{"n_kv_head": 14, "d_mlp": 5376, "attn_scale": 0.125, "bias": "all", "init": "normal", "init_std_up": 0.0184, "lr_mult_o": 1.5, "lr_head": 0.00443, "dataset": "wikipedia_en"}
MLP neurons of a small language model. Each row is named by its layer, matrix (down: output weights) and neuron, and shows model dimensions 672-799. Each number is 200 + 20 x the weight over its row's rms, rounded and kept within 0 to 999.
After each neuron's rows, "fires before" lists the tokens most often just after its 100 highest values on Wikipedia text that the model never trained on. A number after a token or word is its count.

L7.down3289,211,206,174,189,208,159,194,208,192,175,227,206,188,190,200,226,220,161,198,195,253,240,192,216,171,178,200,211,218,212,194,175,203,207,171,176,212,241,227,234,184,184,191,234,178,227,190,225,223,167,234,222,217,184,196,206,212,202,177,181,191,231,158,224,205,190,241,188,204,209,230,186,166,186,178,187,218,216,194,221,234,206,205,186,204,184,206,170,213,205,207,199,203,220,194,256,187,206,173,212,214,224,200,211,187,217,185,186,222,216,215,202,207,208,201,227,204,171,208,203,165,173,222,232,179,188,182,210
fires before: "0" 17, "1" 17, "6" 12, "3" 12, "2" 11, "4" 10

L7.down647,249,198,259,222,183,189,215,163,210,187,199,228,226,174,230,179,198,201,212,189,207,209,242,229,206,225,208,171,193,175,198,240,210,208,212,190,213,187,179,245,187,216,202,220,210,192,181,188,184,163,196,196,204,172,194,149,193,192,155,196,165,215,195,178,206,202,187,187,177,207,192,213,236,230,218,176,183,191,228,179,180,224,205,204,206,164,186,204,202,182,169,228,190,172,185,220,204,161,200,210,201,240,202,198,247,186,223,232,207,164,180,197,222,191,231,216,204,227,198,195,238,236,200,193,177,182,216,201
fires before: " |" 78

L7.down3546,195,186,185,208,195,205,212,228,172,221,199,207,179,210,192,208,194,218,215,185,172,178,212,207,180,202,209,196,199,204,202,208,251,226,230,196,188,202,221,215,203,194,213,178,188,163,174,252,177,228,171,172,240,187,171,219,214,190,173,186,196,232,178,170,177,207,216,208,200,204,222,178,207,210,206,215,171,115,197,180,227,211,198,198,159,230,202,223,217,190,178,211,175,156,186,229,198,198,171,232,199,188,218,178,174,220,193,176,193,170,180,193,185,210,222,179,205,220,186,195,191,191,173,176,187,188,215,182
fires before: "0" 19, "8" 7, "1" 7, "2" 7, "5" 6, "6" 6

L7.down152,206,228,243,197,203,226,216,217,195,196,177,217,163,196,210,208,173,143,198,198,209,202,160,184,184,227,177,173,185,183,194,198,178,211,214,199,241,171,209,190,186,191,245,203,203,162,207,204,202,225,181,206,207,180,205,176,181,178,189,225,177,230,221,225,205,160,188,229,200,194,207,228,224,180,213,172,208,225,194,207,209,238,241,229,229,184,202,171,211,205,191,212,206,194,234,189,227,190,192,205,214,171,191,236,214,218,176,149,223,196,226,199,187,205,206,188,186,190,253,208,202,172,188,185,231,240,170,211
fires before: " by" 18, " in" 15, " to" 9, " as" 9, " on" 6, " for" 4

L7.down2008,226,204,204,197,204,176,181,185,210,194,203,218,229,167,187,166,188,191,209,184,194,182,224,241,187,209,175,160,176,179,190,184,216,247,193,182,200,182,207,220,182,223,206,183,204,180,184,223,196,220,183,213,201,177,188,225,184,211,221,221,203,201,181,201,235,199,187,225,215,227,194,201,177,192,194,216,178,165,186,163,206,198,188,202,214,201,194,202,224,238,159,239,232,215,192,211,168,228,217,201,226,225,187,177,176,176,184,178,191,194,171,195,206,188,194,179,218,224,178,176,174,206,196,197,221,203,201,180
fires before: "." 17, "th" 16, "0" 14, "1" 4

L7.down3944,201,212,223,203,183,161,218,192,157,214,192,240,164,195,207,196,192,153,192,186,219,200,173,198,198,202,230,190,188,216,201,205,185,192,197,194,215,176,165,182,174,184,228,201,215,218,157,184,192,203,195,198,197,177,207,200,175,204,170,191,201,250,228,190,217,182,179,206,195,191,166,211,218,184,208,202,183,212,195,224,192,220,247,205,238,234,232,206,205,180,222,234,210,195,231,191,193,197,198,196,168,190,212,206,222,223,217,185,199,199,227,200,173,180,191,178,198,195,247,185,185,189,164,215,234,168,200,224
fires before: " in" 17, " by" 13, " to" 10, " on" 7, " at" 5

L7.down5246,209,195,172,166,205,199,184,171,221,193,235,184,229,170,238,191,198,219,207,189,192,172,208,170,175,172,194,219,187,176,204,194,217,184,169,192,194,210,187,196,183,199,176,222,194,187,219,211,227,178,133,183,210,211,222,195,217,217,260,202,229,185,151,170,199,181,225,205,172,194,213,181,182,201,206,165,191,179,208,173,226,194,176,200,196,193,196,207,184,223,246,193,186,252,242,190,230,188,231,187,213,196,175,190,149,172,182,217,200,220,213,185,210,220,193,168,208,164,200,201,216,228,186,223,213,213,165,182
fires before: " States" 56, " of" 11, " Kingdom" 7

L7.down4889,207,157,203,227,207,202,223,208,198,221,181,211,201,230,196,209,191,201,202,206,205,213,178,234,181,185,188,209,196,173,175,174,189,185,188,172,201,220,188,209,212,177,228,207,231,202,227,183,202,153,226,179,185,182,197,198,186,219,198,212,212,218,179,154,208,189,189,188,201,217,191,207,212,211,214,197,182,172,209,205,199,162,188,195,229,201,200,211,223,194,173,222,217,187,147,208,196,184,186,223,200,227,219,191,204,213,189,220,200,162,198,213,198,198,190,198,203,208,197,176,226,224,193,198,216,168,183,193
fires before: "2" 15, "202" 13, "201" 10, "9" 9, "200" 6, "1" 5

L7.down4594,190,206,207,194,219,197,198,217,240,210,193,175,196,182,171,178,187,199,197,215,223,205,165,206,189,227,184,176,191,180,203,236,242,213,184,194,198,186,243,181,208,205,210,184,199,173,199,171,191,200,218,216,205,180,198,189,188,159,220,222,215,175,158,190,216,208,192,171,243,198,220,227,208,189,168,212,216,184,187,182,183,174,207,211,212,230,209,210,193,208,207,193,205,195,237,235,176,200,215,183,219,199,210,187,152,193,170,189,165,234,231,224,175,174,251,235,207,185,170,220,192,209,246,174,179,183,200,238
fires before: "s" 28, "0" 13, "th" 5, " century" 5, "–" 4

L7.down944,195,196,209,185,217,218,163,202,196,214,210,175,211,199,203,201,220,232,202,190,257,218,211,207,188,190,187,228,183,188,162,227,211,226,183,199,210,211,203,182,230,164,186,203,172,199,204,206,210,170,202,165,205,227,182,187,212,203,186,209,199,227,206,184,236,214,224,211,202,190,164,209,178,217,208,185,219,201,187,196,178,172,179,225,219,230,198,185,194,184,184,180,203,200,144,204,208,185,232,231,186,202,213,203,192,199,165,179,185,215,210,209,163,183,211,199,179,194,194,188,197,207,217,197,200,234,185,212
fires before: "0" 24, "1" 16, " |\n" 7, "2" 6, " " 6

L7.down2908,189,207,181,183,202,158,214,194,213,212,223,224,225,178,205,229,205,171,186,234,228,239,222,223,172,173,219,188,178,203,191,187,210,176,211,218,219,214,161,195,200,163,194,202,206,231,178,195,171,204,186,207,176,183,181,183,211,165,198,184,169,200,198,172,185,172,242,186,192,190,201,222,180,150,215,214,172,168,189,189,182,208,213,230,163,216,197,191,186,176,148,218,216,174,200,197,175,205,207,200,243,210,239,245,222,231,208,201,232,216,199,179,192,205,182,179,234,210,189,169,221,175,188,249,250,210,172,204
fires before: " of" 44, "0" 4, "1" 4, "6" 4

L7.down1268,192,192,149,218,180,210,185,156,204,223,206,196,181,168,195,207,212,228,185,215,220,218,205,181,163,170,221,223,204,162,181,163,203,205,210,224,189,219,176,195,174,240,217,243,191,163,192,215,200,215,211,197,209,178,197,207,177,236,193,182,192,181,190,215,192,221,205,180,197,170,190,184,188,188,229,189,200,231,204,208,231,187,206,211,214,195,163,210,223,192,201,180,228,227,163,202,184,197,201,193,198,242,170,203,217,180,201,165,188,213,207,173,209,206,176,177,218,203,193,192,200,220,206,198,210,209,184,173
fires before: "201" 19, "200" 15, "202" 12, "199" 7, "198" 5, "194" 5

L7.down704,200,191,177,212,206,221,199,200,184,224,205,234,208,230,214,217,200,220,206,209,178,172,204,196,199,224,196,179,185,223,214,196,199,198,188,233,201,202,201,182,202,212,147,214,153,201,207,157,214,168,176,189,199,196,202,213,194,171,217,228,215,180,212,224,183,190,206,182,183,213,185,195,191,186,201,217,206,200,179,198,230,183,183,216,201,196,203,208,188,194,202,199,214,205,206,164,197,187,226,192,203,163,205,195,227,192,188,176,196,204,242,203,220,223,223,164,201,219,185,193,190,203,213,178,224,198,208,195
fires before: " " 30, " |" 26, " |\n" 6, "." 5

L7.down477,143,165,166,201,171,182,191,229,185,191,215,209,190,193,212,173,186,215,203,224,201,193,183,222,198,210,198,226,185,214,186,181,181,203,213,220,197,217,186,184,225,192,185,216,190,212,165,205,196,193,200,179,191,185,200,225,208,189,225,210,185,189,168,227,196,222,188,178,190,198,196,222,163,255,247,186,217,224,160,189,223,166,175,214,172,199,213,160,177,200,246,199,193,214,208,189,179,199,152,232,227,205,189,210,211,201,233,223,193,208,172,194,197,229,209,204,254,178,191,173,194,182,227,232,195,207,195,161
fires before: " the" 25, "0" 17, "1" 15, "2" 5

L7.down4242,172,191,165,217,225,220,231,202,215,192,193,199,176,218,218,205,203,195,199,208,184,179,169,199,189,207,198,158,211,237,204,201,196,256,211,202,194,223,198,178,225,202,197,170,210,187,213,197,191,184,194,151,225,220,201,208,189,203,182,170,188,195,188,155,182,209,192,208,204,162,173,224,213,210,211,201,237,178,195,212,235,197,204,200,191,245,190,237,228,200,191,203,175,233,220,189,185,194,207,202,192,232,200,193,203,185,192,245,199,193,231,201,184,238,182,213,216,176,166,211,208,165,209,197,207,169,204,187
fires before: "0" 13, "2" 10, "1" 10, "4" 10, "3" 8, "6" 6

L7.down364,210,175,182,182,211,189,184,227,189,181,245,187,174,216,233,203,197,175,168,184,203,205,193,216,185,203,194,229,199,190,202,195,168,212,216,215,210,206,209,187,226,202,165,210,181,188,263,175,191,201,193,232,213,212,217,195,245,227,196,217,179,207,206,234,194,246,207,204,215,166,185,180,196,190,185,167,192,183,235,176,201,186,155,216,178,252,203,207,191,207,173,192,212,175,147,213,195,182,197,206,214,199,230,189,208,159,200,167,227,198,218,203,213,184,201,180,212,217,210,199,166,228,198,153,166,226,215,168
fires before: " |" 26, "0" 8, "." 7, " |\n" 7, "1" 6, " (" 6

L7.down1519,180,212,225,258,191,215,182,208,220,195,221,212,185,159,226,216,201,225,197,226,166,193,210,235,196,173,220,219,188,186,214,186,240,210,199,221,195,214,193,167,215,188,208,210,176,184,172,173,211,165,177,187,237,226,206,171,196,188,189,164,211,197,192,269,197,192,182,202,201,214,214,218,206,215,173,203,212,183,164,216,185,202,213,232,210,219,222,195,224,222,224,199,205,210,193,210,242,215,190,178,237,174,186,189,182,214,188,195,170,176,168,227,212,198,184,198,189,231,195,184,201,199,212,203,203,192,215,193
fires before: " |" 49, " |\n" 6, " " 6, "%" 5

L7.down5329,203,201,184,223,193,206,188,160,198,175,225,203,198,189,249,192,200,218,179,206,202,199,214,185,189,223,158,195,216,236,201,195,180,192,183,191,182,218,216,193,196,170,189,208,182,178,205,207,210,208,202,196,177,229,224,207,198,205,222,174,220,196,225,219,177,216,208,196,189,198,208,198,199,192,190,198,173,202,200,174,187,140,183,220,206,229,191,196,176,239,215,230,190,196,131,179,229,197,216,199,198,196,201,206,222,182,200,207,218,188,147,212,222,213,193,192,222,239,193,197,204,183,176,181,192,195,189,199
fires before: " " 58, " |" 20

L7.down1107,194,195,172,155,199,182,196,188,245,207,188,159,152,222,220,203,198,176,205,172,194,214,213,222,199,178,212,248,193,167,191,191,204,177,167,188,226,218,220,171,197,192,172,210,209,225,201,186,180,187,203,206,211,243,214,200,224,212,208,208,220,193,209,223,202,255,236,182,196,188,237,186,190,162,186,239,233,191,194,205,244,211,164,226,210,264,218,191,211,161,220,225,223,231,177,214,184,191,226,188,207,231,196,212,202,184,148,224,160,202,211,209,209,188,188,229,190,198,190,204,179,197,180,198,185,197,181,205
fires before: " |" 55, " %" 7, " " 5, " |\n" 4

L7.down1608,198,228,201,231,197,188,196,230,173,169,198,194,218,234,175,187,183,196,169,193,208,199,201,206,200,176,195,192,194,208,218,146,202,182,210,144,208,174,192,227,164,178,180,182,219,210,204,176,174,201,163,182,223,183,183,209,198,241,191,210,183,220,242,241,209,189,204,211,191,185,162,202,180,229,187,190,205,155,183,231,189,208,237,199,208,187,183,183,184,202,228,203,200,215,192,149,199,219,156,236,213,161,205,170,218,181,190,157,178,157,224,174,206,193,210,202,187,226,181,172,228,158,177,238,211,233,228,235
fires before: " as" 18, " in" 10, " to" 8, " by" 8, " known" 5, " for" 5

L7.down2663,190,200,222,179,248,209,199,186,159,193,225,167,185,143,169,166,204,185,184,170,210,197,213,189,186,227,201,219,189,229,194,225,191,179,201,209,189,212,189,215,187,181,169,185,186,219,185,176,200,224,196,219,166,255,201,205,186,172,216,193,205,180,241,181,186,199,179,196,257,216,205,200,224,219,195,251,192,202,190,169,176,193,186,198,205,201,210,230,167,202,187,221,196,187,201,191,185,224,228,212,172,179,200,218,178,227,178,218,195,201,194,194,213,229,201,187,177,218,214,222,204,229,194,166,194,208,213,189
fires before: " |" 35, " |\n" 6, "–" 6, "nd" 5

L7.down1786,179,177,176,231,218,186,216,183,222,217,210,175,173,217,237,181,192,215,192,166,173,190,210,210,187,195,172,207,202,204,170,232,187,208,212,229,185,204,227,180,204,197,178,192,228,173,190,208,192,244,219,230,210,225,206,198,167,211,213,238,194,180,202,213,177,168,249,195,235,186,187,194,186,215,214,199,188,183,230,206,187,223,213,220,197,201,198,187,173,208,218,193,159,199,215,177,241,214,239,179,205,142,176,214,190,180,188,182,199,216,233,216,209,191,183,192,221,228,194,153,143,213,247,199,192,181,221,189
fires before: "." 30, " |" 22, "0" 15, " +" 6, "3" 4

L7.down3007,187,222,189,203,188,207,217,205,183,179,210,211,174,221,206,215,190,112,185,200,204,208,191,193,265,160,199,202,175,175,240,183,206,214,216,208,190,212,196,186,193,163,201,145,193,226,246,204,171,208,200,186,219,218,172,218,179,197,198,195,219,204,197,220,175,225,209,199,205,200,218,199,217,177,184,211,169,185,210,206,191,185,192,211,175,253,236,187,205,217,194,185,205,178,202,221,184,185,242,225,236,194,217,223,205,174,180,186,196,188,223,224,170,209,217,209,186,184,207,215,220,185,188,192,245,202,209,205
fires before: "1" 13, "0" 13, " to" 12, "2" 9, "4" 6, "3" 6

L7.down5007,218,183,181,221,222,176,234,200,169,188,174,253,200,194,220,177,178,164,178,196,195,198,225,208,179,206,183,171,184,184,192,249,185,189,166,182,204,197,191,215,214,128,198,180,206,201,206,171,190,178,177,183,211,218,192,195,182,178,205,205,177,192,190,202,214,216,182,229,228,221,165,221,167,199,191,231,220,186,208,224,191,198,198,174,180,185,173,217,182,215,212,192,197,210,220,206,214,198,227,193,187,237,179,208,182,205,192,224,213,208,208,209,248,243,193,231,220,205,214,184,233,201,169,193,171,166,193,201
fires before: " the" 32, " a" 15, " for" 7, " three" 4

L7.down1959,204,202,210,226,212,170,205,167,200,192,221,197,210,207,218,169,217,188,141,148,199,225,185,207,168,173,175,200,229,196,218,198,208,196,172,204,175,197,219,207,189,150,198,195,190,220,218,194,221,182,175,189,211,233,164,191,199,223,185,210,194,191,195,220,198,216,202,197,179,192,209,253,215,194,193,173,221,186,216,193,224,224,214,180,201,171,182,210,175,181,177,197,173,256,227,188,210,195,198,195,206,188,235,174,195,203,213,209,197,186,250,208,207,234,187,198,163,156,207,183,201,167,195,226,210,234,216,195
fires before: " States" 42, " Kingdom" 6, " War" 4

L7.down4362,186,172,195,207,202,202,173,219,259,208,188,215,212,211,194,224,188,226,234,208,189,187,195,141,219,217,198,184,202,173,198,196,183,179,207,229,185,217,200,163,200,164,182,156,164,215,186,188,197,178,172,201,198,185,203,202,215,193,195,190,178,184,199,218,208,173,168,217,210,197,206,202,217,187,181,217,223,219,194,206,201,206,188,177,205,170,214,161,192,197,193,192,188,230,189,222,218,196,190,193,218,232,195,212,209,153,204,179,209,208,262,178,215,174,255,241,206,204,175,171,183,213,216,226,206,225,200,207
fires before: " |" 38, " " 22, "0" 8, "2" 4

L7.down1718,168,165,179,199,200,178,203,170,192,184,242,213,192,184,213,190,192,109,183,188,202,184,230,195,202,189,180,200,186,181,184,228,191,207,183,212,192,202,168,215,197,174,164,203,218,198,249,209,208,216,214,196,212,227,193,187,208,224,218,214,225,204,190,206,218,210,200,240,217,196,211,188,190,209,176,222,204,194,165,204,211,190,205,180,200,181,216,201,198,202,209,207,151,226,213,206,240,176,208,222,246,201,166,200,198,173,190,234,212,198,206,225,213,199,192,190,212,207,192,202,203,206,191,218,179,176,206,168
fires before: " the" 49, ":" 14

L7.down17,197,196,231,181,172,231,203,192,203,186,207,184,238,245,217,182,201,170,171,218,205,179,188,184,191,216,198,224,178,171,176,208,225,206,211,208,213,225,186,241,218,198,236,200,229,220,198,199,204,181,177,182,226,188,192,206,202,203,178,188,200,240,256,205,240,192,245,205,174,195,208,214,194,217,183,199,189,210,230,209,209,198,224,215,199,187,153,187,203,205,217,227,205,194,191,185,217,171,203,194,202,228,203,226,199,253,170,177,212,221,213,174,202,183,171,192,211,206,181,174,237,216,209,204,208,198,193,196
fires before: " as" 23, "-" 13, " for" 7, " the" 5, " a" 5, " on" 4

L7.down3402,230,161,226,212,201,218,193,179,167,200,182,157,184,216,160,212,192,183,192,196,205,200,175,237,212,197,231,191,197,204,200,186,196,220,200,236,197,199,200,193,200,178,222,183,190,214,213,182,165,213,194,193,178,208,198,201,202,204,175,190,227,206,196,188,208,190,205,203,198,187,231,240,157,203,195,215,186,225,213,192,168,212,184,206,201,220,206,147,203,202,194,225,219,185,230,164,183,191,212,182,213,213,191,191,189,236,189,189,207,218,216,196,192,180,213,198,200,239,198,204,194,157,200,192,196,224,204,187
fires before: "0" 29, " |" 23, "5" 6, " |\n" 6

L7.down4442,180,174,186,201,234,209,240,217,197,200,227,192,163,163,209,217,185,218,200,220,199,200,202,171,220,236,183,214,196,219,206,160,213,191,176,194,178,208,230,193,200,149,186,228,215,207,185,176,213,201,204,196,190,206,193,198,230,216,198,191,206,204,176,175,199,184,171,241,176,178,226,216,219,188,226,225,219,201,186,186,178,198,218,216,196,185,189,216,193,196,179,190,225,216,215,226,193,162,191,196,255,203,180,195,182,222,189,209,210,238,231,235,146,209,179,223,223,222,192,160,210,218,212,176,166,164,226,175
fires before: "8" 13, "7" 12, "0" 11, "9" 10, "2" 10, "6" 9

L7.down866,216,192,192,212,196,200,199,222,220,178,221,197,198,173,209,182,233,221,208,230,179,214,188,193,210,186,214,206,212,214,206,184,195,201,159,196,189,196,176,165,193,198,210,185,228,205,214,199,196,203,193,219,205,190,194,213,207,200,203,228,179,173,183,186,195,202,190,201,183,187,205,173,195,182,229,238,222,218,219,193,197,224,229,190,157,197,215,208,206,222,186,194,198,235,169,184,187,178,206,174,227,182,215,171,221,180,182,198,199,235,230,175,191,204,238,211,208,206,197,189,183,249,233,183,175,183,198,199
fires before: " |" 44, " " 19, "0" 17, "." 6, "1" 4, "3" 4

L7.down2225,173,215,206,200,233,203,205,226,183,200,180,203,176,233,191,206,203,230,183,209,229,172,197,202,200,171,155,185,173,184,201,219,192,211,205,211,192,212,205,200,219,185,149,219,192,186,188,227,158,167,197,175,189,209,182,192,205,199,210,198,186,231,200,216,163,184,140,209,186,195,204,179,184,230,210,209,196,247,192,160,172,227,164,217,245,182,204,194,209,194,194,196,218,228,185,195,204,201,180,200,212,207,188,206,181,167,170,193,185,182,210,213,193,165,205,181,187,222,195,195,202,210,203,230,207,240,191,205
fires before: "0" 21, "2" 9, "3" 8, "9" 5, "1" 4, "4" 4

L7.down1692,194,213,177,172,216,229,207,165,209,206,256,223,227,197,177,186,226,173,225,186,174,210,223,156,205,212,197,204,187,213,185,196,207,205,189,211,246,191,214,191,174,192,197,224,188,198,172,206,239,229,164,210,197,174,212,191,200,192,193,182,233,218,150,179,195,177,185,204,202,198,226,197,223,204,178,216,197,238,209,213,163,190,198,202,180,194,219,215,199,201,196,181,210,211,223,181,194,226,178,193,229,195,207,186,212,193,195,245,208,220,198,170,175,197,212,193,234,189,178,202,231,246,178,204,193,181,175,226
fires before: "0" 42, " |" 13, "1" 5, " in" 4, "2" 4, " of" 4

L7.down4305,180,213,198,205,197,205,199,199,197,196,236,206,207,176,181,218,203,196,222,191,234,211,197,231,185,202,170,177,205,210,180,204,202,198,182,186,180,206,198,182,197,180,212,175,218,233,195,172,151,196,181,203,231,196,206,218,183,218,198,202,188,210,155,187,195,191,186,206,180,202,214,228,199,225,219,241,168,169,208,193,223,210,214,191,196,230,157,205,185,208,224,216,222,167,168,194,189,185,214,222,212,181,213,243,215,209,187,198,177,181,177,221,225,206,180,175,202,198,211,198,227,192,159,188,203,227,176,191
fires before: "2" 12, "1" 12, "0" 12, "3" 10, "6" 10

L7.down3074,223,212,210,217,176,210,182,176,162,223,215,185,197,173,196,214,220,205,216,200,198,223,193,238,205,212,191,162,177,221,198,193,182,146,168,231,202,214,186,220,182,184,173,187,224,203,201,191,205,204,194,214,199,194,250,184,191,185,162,186,223,242,198,201,191,173,175,245,222,180,213,183,225,208,207,228,223,184,217,187,196,248,193,202,201,197,206,220,192,209,217,174,208,212,217,171,210,194,192,225,159,204,182,246,207,209,202,189,203,195,218,201,201,222,211,194,216,227,203,211,190,200,216,207,234,183,213,197
fires before: "–" 39, ":" 10, " season" 6, "," 5, " |" 4, "–:" 4

L7.down71,210,187,208,200,227,200,191,181,177,198,201,186,161,243,212,188,184,183,234,176,187,193,206,211,208,183,182,191,209,182,168,201,226,172,206,210,212,193,198,188,171,186,162,185,181,227,161,214,212,174,194,190,199,224,202,189,197,236,164,208,218,182,202,211,184,208,195,199,195,175,210,169,145,233,225,186,159,159,189,163,182,201,206,206,208,221,199,210,188,201,222,163,219,191,225,176,191,202,223,208,209,191,192,208,225,219,168,214,222,187,176,240,193,195,189,170,189,198,220,186,156,179,175,177,153,191,228,257
fires before: "," 25, "." 16, " and" 12, " |" 5, ".\n\n" 4

L7.down4351,211,220,201,193,193,215,215,197,202,235,199,225,187,210,197,211,188,266,189,217,213,208,210,181,187,179,194,195,194,192,201,224,193,174,224,184,183,197,214,187,175,184,198,200,201,187,224,216,235,227,184,207,198,174,190,227,215,196,196,201,155,186,182,194,201,178,201,223,218,217,178,173,175,197,198,191,206,124,174,186,188,193,187,193,176,181,190,182,201,165,200,179,178,220,204,214,171,198,204,179,211,200,194,195,193,198,180,188,207,212,214,169,184,195,196,213,182,185,197,206,179,224,212,173,182,181,219,232
fires before: " " 31, "," 9, ")" 8, "9" 7, "1" 5, "0" 5

L7.down3384,217,199,213,210,215,206,193,204,214,180,180,206,202,220,235,188,203,196,179,228,196,229,194,225,212,170,230,168,165,215,194,232,205,186,197,211,212,218,186,198,181,187,181,186,236,205,197,208,197,206,185,230,205,196,186,192,186,182,215,204,175,191,179,189,187,202,162,192,179,188,185,216,215,196,201,170,192,221,198,212,173,247,199,229,218,228,204,221,189,165,215,206,199,198,207,204,205,183,235,154,200,189,238,220,214,186,191,226,185,197,179,197,209,191,231,205,190,179,232,217,213,174,179,220,202,220,155,220
fires before: " " 28, "38" 8, "2" 7, "12" 5, " ." 5, " |" 4

L7.down3457,176,183,210,189,183,199,204,186,193,219,229,189,222,175,215,201,246,188,197,176,182,212,174,211,247,203,231,213,186,178,217,190,212,215,212,175,240,170,197,193,170,173,173,221,185,243,166,164,222,223,207,217,196,215,214,213,192,198,233,224,255,221,180,196,200,210,216,202,198,188,175,203,211,199,173,194,205,195,189,201,181,219,209,242,194,181,186,169,216,204,164,223,185,183,197,183,163,191,222,228,191,225,198,225,182,187,200,180,219,203,156,214,168,172,198,196,213,198,212,190,147,200,218,209,175,158,192,202
fires before: "," 47, "." 9, ".\n\n" 5, " II" 4

L7.down2517,180,196,196,231,229,197,189,207,232,209,197,192,188,214,233,178,180,207,224,190,180,179,210,242,196,202,187,216,218,198,182,200,215,201,187,228,189,189,172,203,226,205,210,248,179,201,206,201,199,196,208,169,191,209,189,171,177,183,181,237,204,187,209,194,203,211,222,190,200,192,187,227,209,203,230,229,177,207,213,199,181,199,188,200,169,200,230,198,191,180,179,178,175,218,232,207,221,210,212,144,206,174,193,190,205,164,200,172,194,174,209,194,194,200,175,243,170,215,232,174,169,236,221,183,201,199,219,177
fires before: " " 35, " |" 20, "0" 14, "2" 4

L7.down2981,192,199,233,244,208,187,188,209,193,210,184,169,203,221,224,142,200,203,227,157,182,208,219,199,183,190,214,223,204,203,212,176,213,174,179,186,176,185,193,178,229,204,225,188,200,198,188,169,179,191,177,149,184,208,187,213,187,202,191,205,226,155,222,182,201,204,225,190,199,219,204,196,197,201,170,201,186,189,205,187,214,207,213,191,198,207,234,184,190,223,194,196,250,167,192,156,189,222,225,153,168,162,225,220,215,223,165,172,196,204,230,212,203,205,197,218,206,191,216,178,185,207,203,180,190,174,209,183
fires before: " |" 30, " " 19, "." 13, " |\n" 12, " +" 4

L7.down4558,220,176,198,230,203,207,208,194,178,192,217,205,200,192,246,206,206,226,250,207,172,169,176,210,216,195,187,207,202,230,209,205,189,200,193,231,228,156,209,175,222,236,197,213,226,183,211,203,224,210,169,180,216,210,176,191,158,194,197,197,189,215,213,192,168,179,199,178,199,222,207,201,195,221,234,207,176,212,203,180,174,201,212,188,208,206,221,192,160,228,191,160,191,202,220,194,189,210,190,193,191,180,208,180,186,192,200,227,212,232,213,179,184,165,212,215,214,196,205,180,202,182,210,212,192,206,165,203
fires before: " " 37, " |" 11, "0" 5, "4" 5, "2" 4

L7.down283,203,234,196,185,201,190,165,183,211,153,188,190,203,227,196,196,190,199,208,194,201,207,184,176,202,193,174,202,212,215,217,182,221,217,220,201,185,200,173,208,188,202,152,193,207,214,207,211,210,186,202,201,202,248,249,225,195,206,180,173,196,164,188,233,165,193,228,211,191,224,226,197,155,187,196,191,178,177,194,198,237,208,208,176,160,215,203,174,210,202,225,216,193,178,174,197,212,219,164,176,212,183,175,189,207,215,192,229,224,184,176,189,192,184,227,222,175,163,182,233,207,187,170,191,176,240,202,198
fires before: " " 47, "," 11, ")" 7, " and" 4, " in" 4

L7.down1663,192,201,194,197,194,221,180,213,210,210,216,237,233,182,187,162,212,211,223,179,226,194,216,186,191,212,241,219,195,164,204,198,211,189,189,202,183,185,168,211,184,205,191,214,206,193,175,202,243,212,179,196,202,192,224,153,199,186,185,217,193,202,204,207,226,235,203,224,157,195,218,202,210,206,195,220,216,218,183,201,222,194,222,194,205,193,182,209,214,198,199,186,178,202,150,196,193,190,182,191,194,224,185,190,198,205,168,222,206,201,192,174,193,244,193,189,194,198,183,192,204,178,181,200,139,171,192,199
fires before: " |" 78, "." 7

L7.down947,217,235,215,202,217,239,162,186,189,184,201,171,185,184,211,189,207,257,191,198,203,210,179,206,192,177,182,199,234,195,207,173,207,186,217,227,197,187,236,205,218,202,224,196,212,187,185,210,198,223,208,243,212,210,230,201,190,196,187,193,224,197,201,236,213,219,199,198,177,194,196,191,243,154,211,233,197,213,196,179,221,199,217,224,228,194,192,211,216,191,179,187,197,204,191,181,243,143,237,220,194,164,225,184,216,215,190,187,182,211,185,202,192,205,213,197,200,206,213,213,219,198,194,192,246,202,193,215
fires before: " |" 72, " |\n" 6, " " 4

L7.down4715,210,188,213,200,168,212,193,185,214,228,196,194,194,203,184,220,201,217,207,207,195,155,196,244,154,206,243,187,222,218,191,184,189,184,215,213,200,201,195,208,214,220,211,191,183,190,205,210,160,193,196,177,164,221,161,174,205,197,186,204,209,211,230,195,177,183,214,197,200,208,180,181,187,191,209,199,216,211,249,202,232,203,185,198,179,213,210,150,198,229,215,224,191,221,243,222,237,214,216,174,191,156,178,188,212,198,177,179,205,211,189,240,199,201,218,211,187,232,208,199,189,205,211,188,221,210,183,179
fires before: " |" 28, " —;" 23, "0" 11, ";" 4

L7.down2782,203,230,194,176,194,213,226,184,153,198,189,210,201,195,210,202,185,136,183,199,200,195,201,207,186,202,182,208,180,184,199,200,188,197,195,226,176,228,207,209,220,193,175,198,225,211,206,196,167,180,211,189,208,180,185,225,150,198,174,192,221,192,190,190,207,178,196,200,181,233,243,175,185,176,208,192,218,197,209,189,217,200,183,199,185,234,189,199,183,187,214,178,180,205,230,175,205,175,225,181,176,202,197,207,172,219,208,235,209,260,188,195,195,218,195,249,195,187,230,184,216,227,210,200,198,217,206,216
fires before: " the" 23, "," 19, " be" 5, " " 4, " he" 4